Weights of a small GPT-style language model, trained from scratch on English Wikipedia: 17 layers, a variant of Muon for these matrices.
MLP neurons of a small language model. Each row is named by its layer, matrix (up: input weights; down: output weights) and neuron, and shows model dimensions 0-255. Each number is 500 + 40 x the weight over its row's rms, rounded and kept within 0 to 999. Numbers have three digits each.
After each neuron's rows, "fires after" lists the tokens most often just before its 100 highest values on Wikipedia text that the model never trained on.

L8.up837:497521438532461443574524495476521469469504512514503428412476528497529506514450550486462500485452567496545489498507449521438549461543462447479484478556499478469420476448504496489555449514582463459536507495488566620475443544442388530479557527460545501473530486460453558512514561517517539533521573480454481536506544558467510482563489464473459477588439486481463501517519480483431485556461466521416487468476482444554504535523504499475463550481473481474530427532518459544472480555537437546480495474558603508531553479529473540568528476485511447461465508404529467515518474509480555578580497476495513569541496466464529481473500481506539536545530492530506529478478405545503528492488456528498505493471507549554539503455528452499466557500496458496516494538455518467443561490482506
L8.down837:466517492496542492506525515440489547509456512526464512490425523456500560474486543528425516469464525543476535563485499515578542518424445497525473452540421463453458501519464398462502539543518517570539395480477592512447465523530514499463481421531476467542516534497475519506580507540484435432491511485507551459482644490525444487523547519468499552525547480485519537485508464533490548466587501488497534492456510505549472517487461508465522554436583565488505481536472502520469522505502467482503471459590544436523530498417581489481503542532450498498464454446583501495549523521496495485489501505538552520495528474512495532586456526404529492562508546570494486472474496507480544468512503596519526579562528525507525491564482501461449437506489493514504525488593535565482499486469469
fires after: " a", " A", " An", " number", "A", " an"

L11.up1083:538540478458453496571575466442540504507489468473457495481510534483554483475522491490494525517420504407481505511569529511463574462563493497444559434566499488510477411433484533427402497566491547532517472461440530545476476527533510551518562526498469480438465549456465516477477522496490439522581560493516507491553512529535475456548520561556463500487546497472518479454461517491541497461475484500491483458491481502507493559525455497467484519522547542514518479494487476539535561510445526447476389538539517499503413498450439477515459495514507435450543549464528531479505479496534455503566482470507520618495494502532485633432575506472523495507491495476485502485498533476445497561604459561529547431424506487506498470555493441463515479553403533450541421476487467412502523535455496
L11.down1083:451452516533568462469554521503453484589521445519491469517469494504522460505505486537520458460484508527526536515530533511499553485502489543548499522513571549501524519456564477542478457462433559435493430466533523503553499494508451504502513482524488490515435549468460476481497511483474519517489605451450429508472526469553488510527448458423518488530416513475431571549447423487544510561573470488494459500519473488499537500502544446548457449422548518511479492532553447531512505549379437493536492467477508512458507460464511508549488470544554482529534454497490404484400579531491477518502452501465412550486523503457431504435489552498445540426503473476505532486529529469506554546503558466437510531526495556549604450555480568432533534527459480489580472459497453460438499487593452
fires after: ".", " However", ".\n\n", " Up"

L6.up924:446536495377402561485522517491513542438546454472510515478493510468564442493549503524474492519466517515483507512499425456436495430457544469531529434556486503527527454454565518532516510514490426537480530530532524580555490487452459503451500514522538455467492500507482482449508534508452543452428480491521544511525442460496486483528522527506441474491508487441489453476414555558426466553406456497488533412498523535508453497532489503442464585456491420473491572475457495522450550517500464535510505570469523454544565493554507534520496518459540425498463487490488474564424488518464497483450473468512480463480504460541418527488490488493503491556480524470545497508550428472496577534446548444500525525524484482540572440529492433518464475457475476516520496503509450411496529588545487
L6.down924:467538547562473516480556491460489501552488501521549559521558490496451548543471583467380526526545469473528526485479517533491574504502487471488463516521507534463475526481513481508514458573570536467561549393579534506434523506514524531536455465478525557536496508523416497528449440436436507556454580577471483530519480452432477457498487514495521492521530522455384503525498492463489505486521479520503467498470573463488506483520538435526551481526503483556493529505496502511495535529462572408561451445473498475477485433527516526454489537478471498516476457431490460470519542513557535471584473561492464542486467488546516468491448472461512579459425542451545500470563436491509500449498538487534454525471529546518470478542537498490469540427574504544449518517551523535537558510512549
fires after: " one", " a", " A", " One", " In", " an"

L6.up266:506443471529509488528432509537489522413482520532459545494514518535590498513452468486480509539576459450536540476526544533528438498570488515469488444560466573504542517503538607459599497448464503492450464536431520558446461542464526438478486503495496529496480561429465579478503428495511532545487470470472524634454503502550525507525554500562527558448497552511516501504472474534518461437492500510511545511464509448505476471418464517523440517471413510562514550477477599497492500547516584549508480493495531547424493491549447484470464564474548487531452522445443528517544503483501484535542502461466541518522531422484518514523500524480480573429466464476559502502500563532474503520478529443487496469487445509538528446544492496432543483566460434513445536524465503479512572544504545
L6.down266:474490526475529564507491519554520456437513462480450480449496543499487558524512563511489528600547562493503482516513487457431562461512455540498503508427517496555490499465461454511459551534554450476451462575533477534503510502478499586490428532524427475519476533515454477459473550583489472490491565429453526436559480490456517539553559481479507471514482497499405545522426468537457461504536467421543538515557517500528424511501459472479547518505522473537453476525534530512481495462479543447555494553493455446555553478569466494441496481457494482467520461513501525447534543452449528496588520540419453507519508499419506582465523479490417555476514503467443495573534524521506359470594492526553471469525469443519444485439473514466466515446463509503476496551522430548564494497513525
fires after: " ", "\n", " ("

L3.up1529:489435591544432546426555560472521550402545500526532482514460519482477545535547540505477484491483455548480489497493461548512451491496562516434556524503487448506563518489427524520502521491517506541453526509489419503453558456523458466493560534544553527541552498437503556485507460446458439542530500485479386477487524492506469499520486487514509567501578424468571519515500517544471491473434520549465562488545523469472502452486576545461490473513517529412504497523561466453460494594431586427570520542493481500503482455483472454564490519501484467465515487523470583514513470461524485577482414502453453465518608516461507499480474513450485460514546518527503477508476574536459487528416510491485514438520514527460526499473506445508457499447450452464563535427450473440523501526505466
L3.down1529:479447436497521532579494529494481535436518559521497478534477469460496449514437503490482608510502534503488440488478497495460483529549532477531527513529455420487525483371531483532460537510516529529463434528466541505468478526517584477436467535501466537447495540510547522551479576540541561588517505460489469531522521459513431446450518441481470517545542450492460507565444552489539501485486475491454527514548504492531499433488489528555471483500461578445534597518492482529521458503510462482467456493478476542492511530505510537510443515407500478452500464464489488479516533444518423485512483434521476415459577474603532561537497473558510537448528502521548485601495467474550535542486430519474585431455518443516590483505500555571482512497491451473496578520561458478524473482504527
fires after: " the", "The", " The", "]"

L3.up1458:522550478576438522463492562449560502548543477545526455460484512519462457395589521480562499508523538480468502518533533522478397575535507500523512527457554522519511463474504493560462430451512517537495516588507510509410494471495512469496529453535495525499569472477495568430539539497478441530509517459450513474524501483539493445525559547527454471479525537586503498535578530459535462531449587482555569501553540520405475437442491544449477435533455548556558462511552514460459528561531512518527527513463489543525453517407445481556526436491502440473484507528422455533548512421423511447547515487500474482529533471483493513468473485483525462438501552533504374500500548455449474542506540554473544464501490519464577513511465506458494541502456563460449516502488517469528500506489492
L3.down1458:474481483513559495543447507449438525475473552469483479549509480520522520555519501432479486511518471452404498454480412519474478462569524462498485446493501410520443471502466466474562549491410464524525513431468452453503505520527503588457513502428493504513476512559529464490572538497554506441485464494481497514565437485532480501419538499469544412580560482515507513601510469525480488513445548508462475472528456520496477477484488527505455525500483583478465533457491532563467554466517464514551490568493525398500473544519520534507467490437568507461431518498432476501521457456483552543516514398486436472499449480482451536476495472390507533488566530437490553528482488506521401544463563504532445543457539559479548531523484521477503516581467517405504486549579484436536496530495434
fires after: " the", " as", " a", " Mean", "The", " Record"

L8.up876:524448549532488499501478568443528514472454505497530480531495503491511460526564498529423506476578438553536450549511442434571513483565509544511498476519487504439505535514485451434470569464478500571519522492467488470445456424470501473447425492395479450539578512507529480472567541513489526455524510543440492451518555478453518394537440531454572536492456548526514480482539478583541542461507474527449568518506472483445485455506527505579520512483512498527554535459473520570527479448552499462486483498494453528459507556530478543555477523526421508517489493486506515488525504530526564528547490524563505487480490483498576502512474438598514471506518530466512477511460430502488510474508495563537602563532438418510482584550524597502559466521506509511491519482548475529508487488524501
L8.down876:542480517518499536535525539491507446498526470416581512502489480434509475506475505496484522463502551510440483462423426469413577476532482453486457412467536539516510469485508392465506489535520426497549479547536504558473513476524437523451503561509432470489526508476474476497479499494491529483430512544504517518532487433518515485486540586480543540479485504484455467558536553520489532494517457467480497488428462516444497481495522538533506522514511498514502548463569480502494528459532487468477553451499567457505530434492468519484497502503419480495495545515421471435550552485508544437549470518425512473452503493508530562516488521577534534501515516476499511517428468479454487539560543436456430483488451483480403478614442514484492505500451501519537507518474474519491484485542581
fires after: ".", "==", ",", ".\n\n"

L8.up718:463509539532499484492437525526447510485544515512500548505479488487531471571471540491478507482504468464475498484491416440494550472481495445490494550497533493520541451406463475489430479510520458469550540472463554478457509513499516523478464441446509418527488498444451602482507461502392513458475478474489533577505513535565476612464463539543477503474533535457470482478530588535429466425475519576598501490515561491511469431502480514459473424523477469484557500493501541581548490479501472526463540566559528456404518455529484505526512480503425522421548499423529557493497508517405459472472542492499481418488482556505463523458478446477607508432549502443483483475547449449499481517489560502495483542520535504497481560551511514525529482535450536522522535492530539510502523492476437
L8.down718:500520552439487494523490506436446527544511504526458524511545524499416438453479521486547492496490513551504562495505496407471568506474506446506541540565507537444489451496489497463503434569548450482590482492521431460471489514500481451500498489491492454523574473446471522489499546494435505498506528497487488476546483526540538532409411449580510535511452504481499464555468494453474494458535474493440495476506591484517474484491502535551543508522513439496463536524528556500460481468492464501496553583518483478465514508507443501512528450573438527458522476496448477452499478556488520486536494488516463406538456562526503510470434454469626508554525596559401469491528475469446626575582531383502472536542542481504514570511432562512455507533462515514535410452458553563513519466518477
fires after: ",", " is", " was"

L6.up857:459435480584512498498493489554466457554457534461523440496460461479511455514410548581472512543460524473457490531553581515502466451496467481514481547493495466501522565490502450449575454487518448507535559468451476493492477472464514522509432446455569523504485493474483501514503461478504473555568519486492553480522522519503515500528443547489572486534476521452509500514503550464641513599525504495527417516464535469435476426491555463475498524503499484504430514456558537519629502537476479516490465511510515506522501525493486497451563411514480561424487487525509463477505513492475540518538477491498552540471600437521474609461571538419541493482533544526538518469488548507466499521489549547497571522473484520507487505480511476513515521531546482509464568493496537550517518447574476
L6.down857:504487501525477499484493424489495526507505546481469562487541527470467549543513523523570528524560446468541526403490471475481519474506468519511481539510549575528480510491460538467423503512518504457443475555527480520499485503520484464515462545527499535517469528565561461515521518495529589544428535531527524476480466504486505481554562522512446443492481450531378425563541522520491551443515471519520484517571510458550443531599464477498573456491547530452482510540484458415498520497501479515588493492436466521497512460461528544557405569522475481474422487491536555486517449572495458516460472507522507472533528469538458460558457491545487435531466460514491457588479522551531611493562529520542452462531427475532524525522488464437510569440465522460546486476519544473452455522445514
fires after: ",", " G", " when", " but"

L11.up895:496484490432500525507512551522525392512394495390475506529462498476527512521527506556467443489580573486457505485487498461531521479437517533561495425509508567551461523498556528533515527511529547557476494516494432464527499449483502490474545474441514439461579401497533466549481527555471526462490474421551489473479497456484483546520457456550518530356461541513404517500576474574475509566517535528515530463567501525489496525536501447451496486459529486505501535498470561518535519590466509485515496462528473533426543437440507488471496512438552548451547503506476479448532500595465584488508468427507528478502475572563483561508529470480530491514459511493488455441447521478496558531504476442496534542494438484531548437505562542456493479523439503437471452443416523561505476495518481
L11.down895:554439508477545410456488540489519508516471518529518451531502499476528482522456556494483492530511449491472423488496548488555449560491480444456502509495531517422532520512445496511475565508551464496401553495440535557545460570519456451533488474484512541473512479479460488469468455555523506529513530562603506525513525499549527500484470568494560478445538438460515467546573476506451535531520459522502510487415480440476532500500498499526544470546546484493576547506487545443544560495501512481516432507526461492479499535555442482576509525463479542456574494478476496471448495475555486544496433546502421488481517477513541430508426506442549518524471479470460455544560474503453473465508493504476423490505466550489478488517457431570527541542513481487483461518521558440526493475521502
fires after: " ", " (", "–"

L6.up537:486506511525535498473458488430553542512436488532541535504473460479504489495541529498440549530497492590449548517409487515518563454470541514495465422536447492539455554523534530556475489505585517573497494436491509534477455470474464430466538501523474513543586482551511520489446503502488462580536455446542560550496559525449483519511501558508447555528473500455535517488529416519491511543457528479471545559530483474579527466551479512537457497516535463529536540522501617516483482462508510455427436569537482581536550511517481424519496509478574551487526538495496512607483451471476456499502455525426561467532464543554442593532517556480490495469513507509529447519504531493515459541434567505535461511459501497499519510508513506594446465494548501488522540432498519567455515538530496
L6.down537:467478493501512540469432445528492494449487483493487492505539548441513545556517557462482483531488533468493460516472492576500420476539501544475515487631500461417427450463506510475537474581552451516541497486432488475516479488521548582456512445465495403525412542507558511528473492509567510510476465581496398503554500517469444501548501487467502453500492496529507533477434514419485506445492488527519466549508518492459464556477523549509442463515467497482570445450513556502454505538443429454569515429482470548410504479410584551549504545467502485420493442555436505535482458477552465517505530460501494422499549557477529538552475550490467489420588542510529547454537501465490459496413472508531539518469536526523535491508523516489528465565593530448544538515565471528499478582471494
fires after: " Ch", " ch", "-p", " S", "B", "%"

L11.up1173:476547482535529483460507473453524469486491489466527533459529479552489479501458489468493498459530532463507439461460594435463435563506491484469554514487523512484463516502459427541523515495440525526519572467538490487481477471475426554479538485528490452552508461484502456524456476474505492512450482581455491601464522522584558523556513477504441471533451508457585510521567517589479435554557504534571436499523540472529581513557485535495524544551506494524514478472479504506462514543457484473431515557551541471470469497467516515480471518426404514445422484569558613500513505570490473460494486511486482548508526500446494538479487486496489543469541533475450523525502521533508560570488463554575468555473436548464550441514415483456496495504436451533499544636549538537538577417535538
L11.down1173:499489568497476507419410543535537562470512523488549484509528515457520472412560544501412486478488554521504531478564590546535532505559510452447510476482517503545540518528541506543407562453554454478470472530500476492491421488520475494480482506470426507453558436520512515537509513487537528580499459495430552549552446446467481566523519436532519580564479511445496582525523514531510509499499433538564534502525568538556416452542436530518499576522482436526459548560442450543483481388523492390471532515532467513425520487497526513497509493476522455504540540493499589508490564456485469491472488536521505493458517469483537520462457509532561427443484513504470494545404519505545521549505562476546495536543465502534529449499516556516460446463564454513524480527503492514518508475490520
fires after: " ", ".", " |", ";"

L6.up256:567466470535526466583440440475485551539521427556529498521512451486488491516419539501497510503517504468524470595552543527487477519606456470555478460471491474502486543487489504469565517442522517522549532442545492509473483491501597519496466500460485591461399515454517469423472521384469476448480542539463571535475504460568407478522430536522415464504483497507474486529539469489543532515525509513412545543486513462507489444495510586570565497492529510531470566506495458521513536471508503570498509498439432438531438425548518446501513495487458473556458594511512490515477526539508557492450517508554468514543471550481560535509436405440503520520476514496525474543491432529459516587484456492461504517511491507546458484503517444472469494448466495531442471491522577455396516547546592
L6.down256:523512428527480488574518463471515503484500491510492513528502490501501433509519444440518520486578580525482475513529431509510513558583564498535466378523503501565527576524540501608606545500465443429528509466516498568477531497445550531497530464468490489421564431515518510503481544482495453501531521463527549549526495503586424532465485526478392487523447471491452457497528501464572526449476516519423495595483444522468490507545485514482495458541552462487435529468517448494479489534523501463498556495455424502553450499507445462518484494505460502530533462497493409500480485531493463475484499479498521499492500471505523462477461471482522550472472498454390517524541499516533581503471449524537527550530551529467568539573477444398503490556447551482505490526529447494458449523543567
fires after: ".\n\n", " |\n", "\n\n", " |\n\n", " also"

L11.up684:567540485493438467480468480465488494526519451483547495510477586443464509493502533530560536449530495492516558463513541524552508519498523560476515483463522495530464446467503524500411509492518528531538538507497511531519525561593521468458484468477508520478497473465509522451531502540504495451500495517538549497455569412455508443514513434522443476503514510485447506555445448494552448475522457503520552487442547453547467472466494553467439500467518525488531517603553469539444466531545422513476468522550474504541491576532495498483436455534486428520452570492519519507539570458546498458482475502493514557489508474501505497525511467509493578482493434519525547527410479491460508486481549598491555525479566415552487492552532453494519460476484437652504464451511448505485559550510521
L11.down684:484467497584559583503530507465548391465492550559488472494508448475495519493530492471611521495474488483438525521456530463538516483504449510460497482529586510484489544521401434501564539507567526476486486449431514560538474505492589453567578544477500442485494507451532512526534556505499446535424506467577483542494481476540486476503452471563427492487474525411487490525508455508545565531514569510494500486581494528451465516488497573546449482411492534522502523525432486478563478504506512549486518507469503562454482535454509513517468483544538466506436544421556515510475517540450446486476514462500495459490535512435619502501532434493483565539438515436506565489524488531592534464533530461555507497455469513525489490519473495512476507440477512488497519473562526454436518529474523
fires after: ".\n\n", ".", "==\n"

L8.up727:454450520547527527475482455542491536509532523547439603522492561513458516497433407462529591543521451521479488531502514414554486534502475522571529465535479512488477487536533486502550441512452493476557519503557413492547517456429430531520463448459586493460539444454516506530502529566508500459457485489565508502484447460477458489440457509444549547436544544555443510474533533595477514439507465595519519525445535498517501598502452455475488523508483482530539522503455512504497544470473479475517553477474532487506480574473420501525476460495457497461543575519581533505520544524496473538561520514516435479562531514538526540512558431473439439474567503550540512521436459420491557453504433509429480547500576599541527503468477474523511518525454549524492490533534430479524557510483518
L8.down727:515531569514474510525464438481531423521509489504516441468495479513426506514489524483536506513516545496553492517496499514579519459484536475477533446478561507489470523428527512505465542490516551486518522512471541508472475497481553507517517418535530554530497489494436499422420548436437495469546512531535510493589599460525525457484450539592550476390530416477537461463552468493466484597429496608501525482500408541434541437531532446487522507531549466516487545487476528476488470500470460517438449513478441535540472548473539464528563527529541531457480420479468480436474516536516497440460508463480493502454539482524517423525447565513497538534473476464522468508508468506455514535482541463496533489471454459475500447545512489422524459491498517534475578465477583572449448411551527
fires after: " |", ",", " ft", " was"

L11.up1035:589493517485536520530549521486499506413502468522459518431560411418523491606524507479495581456464485454457515589472591446487452530546546546476539440587476556544524507479496437537529471580499526473552514504543553531507552504438498486440442417563495475540552525496462508516523492504507507515508466496447586485488540535516432441455461529507436465531552432473492534503506515553556437483508473534439489491479501519521503485471535422474443511546439558520552440497434509552551511543491441542528543530460536460478437479502519527535558573417517413480477447560511479524556439530454468527484540421540477553503504461505534532508542489495515458525570475483544490440484464517481515529529555518467503429497549510488520490529568511480467453520518550515455528543507553496568511482406498
L11.down1035:478582511518470467552549474401493522430498458462548501564472499487538419509459501490483505480563516523474411464435444525511438502462463545474395432470505474431514484538540496443463529519562572504470490504472462503456448495504505478490491466409574496466514416478475519448508491505557501494473509451471489552511499466507480489563495451568538463485472408482500487494504534511498522490523538518490537521496533576549522590550473466541562451498499546455470576502503449472492503469546470500525536470518463474519540518512576539471510512500478456579524485523528487498517523386517454486478527462557497549518522436493426472424493451510502532495536492484489543499470547483504496489518463480514496509570519513444491475489506498487526495483526494529508551466540500517536512524465544
fires after: " ", " career", " in", "–", " FA"

L8.up1246:450508519415494428516467500511491448516558432510525495503453487488541536463439482526448509500472493494544454505493458488504515475490603483547455542517492467526529517359502463516478454472462497494506525516485524523500426484573529491440497498479500454504525467555466496565482481466495441478481495456448526538580525493501512513471503421528439438551558486503512537514400524522491489456505482529443455452424574481544494485574499471451446464544530441568512477495497476445513459443556541526472478475506580509460466557519560542520449527574499466446517550472552538521525517533454421507532496486548531450511460500476467479534603464486533481518551548400497536503535478400488572543435513576478442491486565514496495469527467476504552504471459463479486417459515491445436459494519554
L8.down1246:519415468470446517442486502510462414502440533534500554519517513538525485536591480516484495460560549501557575454466551457442475518486524468397510543476551435463463456571607470439527496473512441484491461479466508449491539496484450570507476475527479499497557541499548495433574503509538537460532513511508425486479499560473510499523490514494480488547452509524434405489450479449482450476534482473474530551524460559485473555489487500518515485472481497441553568546474504465507523575482481535504540524538519512599511436544425512565500497530470445555443511506471532524511526414484455491545563496508517448522538547524468445476499502477552579472547476507547536512521503566436438543469515482537583408456530453547527498534477485423448568471497509512531500520527526425514509506498468
fires after: ",", " and", ";"

L8.up118:447480496499478532535476507578454499439476510487507523500468607561521510464514539475474459532493457453498566498500496490496475540488488499493477581504489430525541511526528488482481444536550582464475561519466497579475524522526539571517484515546474443531463452530515450482492476520456539545538552498462507461548498492533549546513555520460495516520466453503464470542494499475520483488583519525438537510522503506482469492501524453491481502441509432516506431493470438518465512483506486460507524501452444599543550476497512555506544437525522425479499503534490475458479419434452542431458576462563428578481498434462466466534470547508481521401562494538456470496562533435438511461361508482557520473478465498520534541565459516465448531461511513503449524570433398481554547578578590
L8.down118:519482486454527527584498537521471512478499550569520453561501407523466489559482392529604446506547514471495526525502538511523466477460535441459451494494568567523507494490530497509471430573486563551528518477459468477515510460505463462432453487538572539525495522518476481520513419466453520503481542505494520538477429553580523503461494469486488486503590497521507430561484512542430473502595547484519526497511430529524439488523550443441437497535475477499439520466511452486475473467460501542482472508435529449521441491477472548442443565543547451493490516513456482475452506480478551518501508505449458500465463562442464460479542473520486450568483544417553516475507516506544508562613493519462479540470496532426475558553480542493430556466463461552523508625556524543503515485531556
fires after: " |", " a", " the", ",", ".", ";"

L6.up203:392453535504473381516466491480533495554489469470540450505531480557527437463418538524435478483490453545514412519538464487573503489453540497482532550573518531531454558482474548522507511481474534512510452530539516470613492483512489539513564550480449476540538497511524443503469517481501452524540529488501483512537451548537499544462467526488475514561539594464546502509528498446542451531529503532477419525523525505497557488488530478534510502533496483521496493511565530552532425543532541487451494545584508484469577502516480507536493482551424503491453554484541538482537460530504524484518513535408518499515551453427474493477535451459489553444520565521587569441522483549543561531523494573446485486418511535487482495518492511526561458532439571496543497584585562537478427469586490
L6.down203:541501466531484553485527500430450506478500493480560410487496523469488555515623434461463474507562624496459489520519498448454503585494503502467454458422481530508469464602523537500477524550530539495485525431524447448503484537502487489549469507527491523508484484454514494536449558573497574474465521500436516580530504499547505463479485493494474448508535480498506458509506546530598488446471522519524467496428518546511443498494476453403509561528570485433494493496553401465547452484507530509542475498515551473486517545418540492517428584448534499520480526527474517512513535473404453513535485555563505517520453477501458504500510543518485522484450497437461508523459593489502442471498476544540525494532496449514510535548426512501499505538511510503553487496575556503452543499550534
fires after: ",", " and", " but", ".", ";"

L11.up1252:488417434465490509514486487461522515482494508455449480495467484466543565471471542529476480553525463497426519493551489454508501504512445494487565435480515537444601490566493490506471488488564560457544527510463455538508473507523517446488456507481503484506476465522531468411503495494493513447499515460529466545500504508606509527527493522532561512512529492459464449483528561456526479478484478585536502538484518482504480511540479526505413530537492507552613590578518521534440484479522551506527516411563460536484555504486475501538442478442493541509522449460403457515595579483463440517483527613582487507496517518515571526488409426537521567542534490509558463514492501459501462441477504537519491531519453558510435530515417446559553498549507533531497572549486539493454530444559454
L11.down1252:485479560561481546537466568579438541489509524436383472449526453578496468462506511532536471466411476506509478503506443462495441499519459499499474518514498453506519524499507542497550518506488420516518513504522547515476515489534492555514507471467512470518481498490560392425586492507488464528558418479479485523496589446455383525525505525452505476446449459480514473473473468570462497508516520467496453514445485462510505550515485480518581517468484549422475460489512485484504494477538410451474594589494510522476489583477488504481558508477547413515527527422571440520452525458514560462513482520496526554464478476474532449533462577499486444474497492489459567524510493525493470536496488563484476577515473469515443444567534487447470469432518426510516492483427479468480492528462491
fires after: " ", ","

L8.up406:551582549485509507483497445478543540579559532497516513441485495485500528458511512460464521536446542387480532505471472520531502509523526471466458530510546495502598574439505493499470403470521490484530602518472469495530500531510576450497491493517462496510453542541538495451528425427461525510545522474480521479528534548553478520504481511488537574472494511540466452593503476481531463508512520561545516482552516526468474476505470506493452517443509498485538555460512519500486533526458457508467530494468454506480472525469444512504474400551503462519518576475490443478501516455525514523506526412499438470456507533489459528524570477479469563438539526561562533505460551496551450526443549465419514534498588449484531503475438455562509449481530439498520510489466508452563485538532529
L8.down406:538547548474497524507457522404487541553516538617476505486531462559520530541530511546419500556428523510474553506521471497442505463566548476543513472533479461565436457530530467523515455495466502461495425523502459470456530485581479482513485490501571561460570527526517533497544473488463535487496494483490430464496554465483489441459502446517494464440472513530519435516517486549516441573484498564539543454489460486524441506516435477466495501454523475531494531546540489502478516495385528553484469467454488515467432453475438457467509508536509420527565502473517553481498523515481508556520531511516605503573490497489522544483538435513533516514517535524530580481469530546489386526511600419469569484460502531395533449527466448628513463590465506498454511439431482486577464564514449
fires after: " the", " a", " and", "'s"

L8.up506:507503522477515417528501490505516533488514558542494505465542448489564502523448498532518524534471455438449497553415464495472507438532496421497493467549443470499489549544454424508480479543611440473444564517435514476514512525557414495453496529457518465493507548463541525470527528485494503497541520535444538500500444486459504483511500517515525520498489458544502576495543448518560460502527542477522520479468502483525438556486500527417504516512469504466520459528595479541473580525551433512498514504528583515476533470499480425503561548452590539514519426453496436567481500459499514546562493530508545551490420457475490412466508536543494508541441572532466489418432448556504490501511502537461459433555470540553511520543521519486554542541465508481493541502534452476529506531454508
L8.down506:540485482529479425495568548490573437508496552484487544555497500508526549520523526520481536447465473554481496487557486501539532491438527526529509521400497419475510432448473511490501473467483541428452600542492485453554482502448509505543525443508518511510564529522491519481544497546507552530489479539443563484567548504505439479526547466508470485442524432513459489457518509490459588496412526469503581499547503507511536494542517538574580551405422441492440468519474529518508505497558531518555526495450505450402465534483532477500503484565479520612488541560468488484475531500456448514492523511515521509494490520486536476475407483448474497451560475446505468490550473526466372547497475509559437394493503499564492519512484501500483550499516423572508538419473492492485540504512497
fires after: " ", " in", " In", "In", " n"

L6.up399:489519601525458464546554416518490548435515546515547526427474519453486492464473499513470550498493526481517486470514517462585428460469427528521499481500425499529513461503441517523498514495481528450510510514544503429472552479530484503540515564474491521442549436481466444449499559485501484426532484518558485451541560428488428515502497506494472462448499529561516505514524481481446471508525468512435484486461543530497532493493521421565478508503448441577483517455435479533463466482533498483522451484488501469463479472478498573491556514591486511496540541534549436468572599500482523531518507541507482490469456550496462558523515486561435505471510560504551541425549490443543484541478517468461492445517544509402439524515526445522522565519508431489500463503476418494480497521429507
L6.down399:590476410537516534466428459504492444501535493500486535472497521455501473508484465394539515579547356456541504442624462456468533428444473533501460553510470463485498417549479479510581435524557483471484552557484525537470529525533542493456526497463541488521511500544503543537525514464508512591543492478451487520489506508431517566470471475519526420463462460458491592515521478495453520501481509504526494513503426469513498506515519480591564580531465505451512518576523468502492441422469431517525527538487525462495530538571476509499520536508498490492490446552495539514485469435550479486504460501475507586491451515512556499490498499543436460544464511595483580505552506554523449557522532472500421521390472521462499498514463615478547546566471522487514517593501499467542515520526459
fires after: " |", ".", ",", " and", ":"

L3.up121:525539542484500461531455542472421532564518545488487509546465489518528521511419549453526511491530484410580518513523434415573524497502536508508456499526524489567466621511515523559470528510601522449562446421519559475451552516542462566501541495480514488503485501560553563534502473451505482494501483454533551485479465454470400517497536551430532496479524469440519472472529475490533502465514528434527453507373522472545500516509491516420551482490442506432514464536495451508478477463496479507442477532525428540559493526518536539515507449454535481589524480560484488485494545502490462512473538477497499504472447462551442507511523436523530507530494492500500482448452467477514516453441471556516549549538510477490507550498499472495517509518459496537504444440483454480521468586473499
L3.down121:507550491513511509497511470496484546531567547557502526472517481504530487540486526464493429449486524549464548549469398485495539479521506589518378533506498480484480459440498421463548486515478505485529496527574483540549523519501571550561485521489550497454485552525499453501536533578493517480486549543471505542491511519489436489467586500543473516468541461581479479544490476523448508495560498410467502503480529445538530503468591492500454471501436536529439452514467547421484482482521492505447393530557488508586443486419545469421454413460556499528478511500460481508544551480556526475491462510526499479512459488579444494548474520524539535472574488563525528561521524530529479458568496535500545495465398552512547547420454478567481489491520532527506521533547590493514510420475495
fires after: "\n", ".\n\n", " to"

L8.up1154:542493489440521561562536534482515487472515527430490512525520475528540448483514509432567502512522512466541483569488512441522548470517572517537530497463524472596472571498506483498553456495542483510521537514418539487579525550554553511414518451455533517453439542496599507447509480462480481436510471421490500460512512589447483502502481505453471498461515482496503527492521481571540536489537517461495529481455414537509545477549497511515477461526480577433503484508492432474486485522532541518519479450516508513450499487432493476455539511438531539474446475542469528539523497508470536520469506500519531545482484550438474533485466554502526536525546538534492516481437469519389535557488526475470496453453443520661516569600537538500523486465467504502492466489509583508515502577524477
L8.down1154:534547471487478473531560491565421448552484470523487524481488484519471519512490509455469480477498488496533463451502432558492498491523494531457539489519448475466459567549555467558526420500509501577482515528513566508494456548416495495562549434463487470494540483547434583528486460455564564542557544519513564531433417432515424489545559386502547490506553444459507512493412437492515471466486467545410481448555446567512508503481503528531523459470555516529522522537503509460426458483520541492529514534520471555501492495496504503461510516539478517456501469534547495494457478472461556563487540424539528426501536489488430553528517537519552494447501510479551455519540518485455538470497512500520481479463548466455556517556499543449582496480545509487488456522522508436496488537473567
fires after: " ", " dev", "–", " in"